Weights of a small transformer language model.
Size: 10 layers, width 160, MLP 640 GELU, vocabulary 2580, 3.38M parameters.
Architecture: learned positions, tied embeddings.
MLP neurons of a small language model. Each row is named by its layer, matrix (up: input weights; down: output weights) and neuron, and shows model dimensions 0-63. Each number is 200 + 40 x the weight over its row's rms, rounded and kept within 0 to 999.
After each neuron's rows, "fires on" lists the tokens most often at its 100 highest values on Wikipedia text that the model never trained on. A number after a token or word is its count.

L7.up156,180,144,143,174,254,168,188,193,254,177,162,187,187,192,173,182,233,226,222,192,164,116,214,205,195,209,152,192,274,262,128,174,211,175,183,280,238,177,142,201,206,216,145,239,156,221,152,158,258,157,197,190,268,206,225,214,197,231,213,274,174,236,143,172
L7.down156,231,167,223,202,206,187,280,214,135,282,213,163,147,275,237,181,171,148,221,163,112,192,210,199,177,136,201,200,142,215,241,210,176,223,181,164,151,189,193,220,261,217,93,171,174,245,205,192,197,273,185,263,215,186,163,175,221,151,221,254,180,189,163,250
fires on: "in" 16, "ot" 11, "ig" 10, "it" 9, "ip" 8, " R" 7

L2.up584,226,151,197,190,232,232,181,196,198,123,248,234,174,146,154,207,172,165,197,194,193,182,234,224,193,198,154,177,219,245,277,294,166,235,284,127,193,210,204,205,230,160,134,217,255,150,186,197,222,248,96,255,170,139,186,205,223,258,203,141,236,337,200,229
L2.down584,192,153,179,164,207,248,195,224,168,165,262,198,298,208,203,223,238,187,188,211,205,231,238,183,212,236,173,245,172,195,221,186,129,139,241,213,183,99,222,191,274,222,195,228,157,275,216,291,184,254,226,196,132,247,203,159,166,234,181,201,200,247,189,201
fires on: "as" 36, " term" 20, " most" 14, "em" 6, "ame" 4, " crit" 4

L7.up349,234,210,177,253,253,184,175,292,234,226,208,223,174,167,183,214,211,187,193,220,146,164,247,163,168,215,201,223,203,286,155,122,228,96,206,197,236,215,228,200,221,138,202,236,238,236,221,188,238,180,287,184,230,128,236,159,217,236,138,265,166,132,219,188
L7.down349,187,207,244,178,173,225,248,207,182,156,144,183,225,218,176,256,210,249,133,188,223,164,275,203,309,235,151,180,168,195,234,185,205,168,176,144,188,272,201,133,180,130,120,175,168,196,224,180,218,148,194,192,234,182,258,232,252,161,195,242,232,182,262,275
fires on: "at" 19, "ot" 19, "er" 14, "rit" 11, "it" 6, "t" 5

L7.up50,157,193,148,182,212,197,237,211,231,198,226,265,223,123,235,218,219,196,220,207,285,255,197,221,237,197,225,208,157,212,254,199,152,229,174,160,198,299,206,259,79,155,177,160,146,202,190,170,203,264,204,157,170,232,134,189,208,222,215,174,143,147,169,192
L7.down50,286,179,179,219,182,277,126,213,128,153,194,252,232,181,119,239,222,266,243,162,274,232,223,254,205,228,146,271,209,148,226,244,225,215,234,161,193,197,171,147,167,247,205,168,175,152,186,175,147,144,204,147,171,145,210,219,176,165,213,173,219,178,240,129
fires on: "a" 56, " of" 11, "l" 5, "c" 4, "ha" 4, "t" 4

L7.up136,192,176,203,250,250,224,168,225,241,271,146,295,177,158,276,229,220,222,235,222,172,185,129,190,153,168,186,156,211,212,251,121,204,189,156,179,272,157,169,142,183,138,213,246,212,229,225,196,242,176,229,169,170,210,187,212,197,185,198,236,205,254,224,188
L7.down136,295,251,211,257,261,244,190,127,206,167,188,168,175,182,228,141,207,233,206,219,219,224,263,181,236,257,161,119,195,259,168,220,237,182,184,208,178,221,198,145,191,168,161,169,195,225,175,224,164,164,144,177,229,166,232,193,212,198,254,167,262,263,145,180
fires on: "at" 28, "al" 13, "ze" 8, "it" 5

L5.up26,190,218,233,229,233,273,143,192,211,215,270,174,258,258,218,217,173,159,112,195,194,232,238,200,205,180,218,128,147,253,214,247,183,243,191,213,216,243,138,229,212,158,154,197,209,134,129,141,155,229,198,239,171,197,167,216,224,214,259,161,219,177,270,228
L5.down26,228,168,187,241,198,184,186,219,215,115,254,251,187,244,163,194,161,116,237,254,164,173,193,169,194,210,177,234,206,160,189,175,239,210,166,157,213,195,243,196,209,182,214,136,193,253,132,265,183,227,266,141,197,192,147,121,173,245,205,199,203,171,190,243
fires on: " Al" 24, " al" 20, " re" 16, " Sc" 9, " De" 8, " sc" 8

L5.up104,245,184,214,232,246,181,163,227,177,249,260,233,217,156,156,147,209,152,130,209,145,177,272,167,179,146,223,145,143,249,256,262,118,220,272,133,168,247,152,221,171,192,194,179,138,195,173,245,250,199,238,147,256,199,170,254,217,201,184,172,247,274,254,190
L5.down104,148,198,210,261,243,165,162,159,210,242,197,203,234,184,126,200,153,180,199,259,193,204,246,160,168,194,254,283,206,179,201,151,203,217,201,183,222,203,221,183,169,232,236,300,145,228,129,198,126,145,99,140,194,234,249,188,257,195,203,194,228,186,175,171
fires on: " Sc" 39, "ut" 17, "isc" 12, " sc" 10, " rece" 6

L5.up8,196,222,265,216,171,246,220,234,232,183,208,230,91,220,162,224,239,122,248,207,230,172,216,181,178,193,181,269,170,157,224,186,108,221,243,214,159,227,171,262,105,173,194,192,224,257,213,115,179,225,196,218,199,226,176,119,238,207,197,195,185,169,230,180
L5.down8,165,199,162,271,195,153,219,189,229,250,205,256,126,156,189,248,200,180,169,174,230,340,237,201,244,179,204,282,175,250,199,225,170,277,255,222,265,221,239,232,165,165,270,213,235,101,212,133,197,217,189,148,255,219,177,215,136,198,198,163,202,170,200,213
fires on: "l" 89, " Bl" 6

L5.up175,203,224,236,246,212,238,201,202,189,248,158,194,155,268,191,214,238,161,178,265,214,244,246,210,227,222,164,215,108,205,203,209,198,231,229,184,152,234,195,192,149,155,267,176,235,172,248,155,302,230,187,163,169,268,238,166,259,148,240,149,189,183,171,140
L5.down175,255,243,192,242,213,207,210,225,248,194,230,176,230,152,205,169,219,230,178,109,287,171,244,220,264,211,124,272,192,186,247,150,205,244,278,195,225,222,228,153,166,163,144,227,151,188,244,163,181,148,188,211,201,261,170,140,169,236,199,203,184,190,188,213
fires on: "l" 32, "all" 31, "al" 11, "-" 5

L5.up639,265,168,230,227,207,216,148,231,183,167,163,143,205,262,201,189,235,215,179,179,186,169,205,274,163,212,229,211,236,170,167,136,173,150,250,191,238,117,140,208,186,248,228,213,191,112,227,166,181,142,225,165,250,254,202,190,145,220,215,227,215,167,227,263
L5.down639,187,222,174,255,133,215,213,206,247,171,178,182,155,235,169,222,255,125,121,236,208,154,240,204,190,202,224,250,168,195,150,163,172,154,154,206,236,195,119,122,216,223,226,205,227,115,118,174,190,174,209,192,188,223,194,214,184,187,192,184,146,162,216,250
fires on: " long" 12, " small" 11, " larg" 9, " large" 8, " high" 8, " tem" 8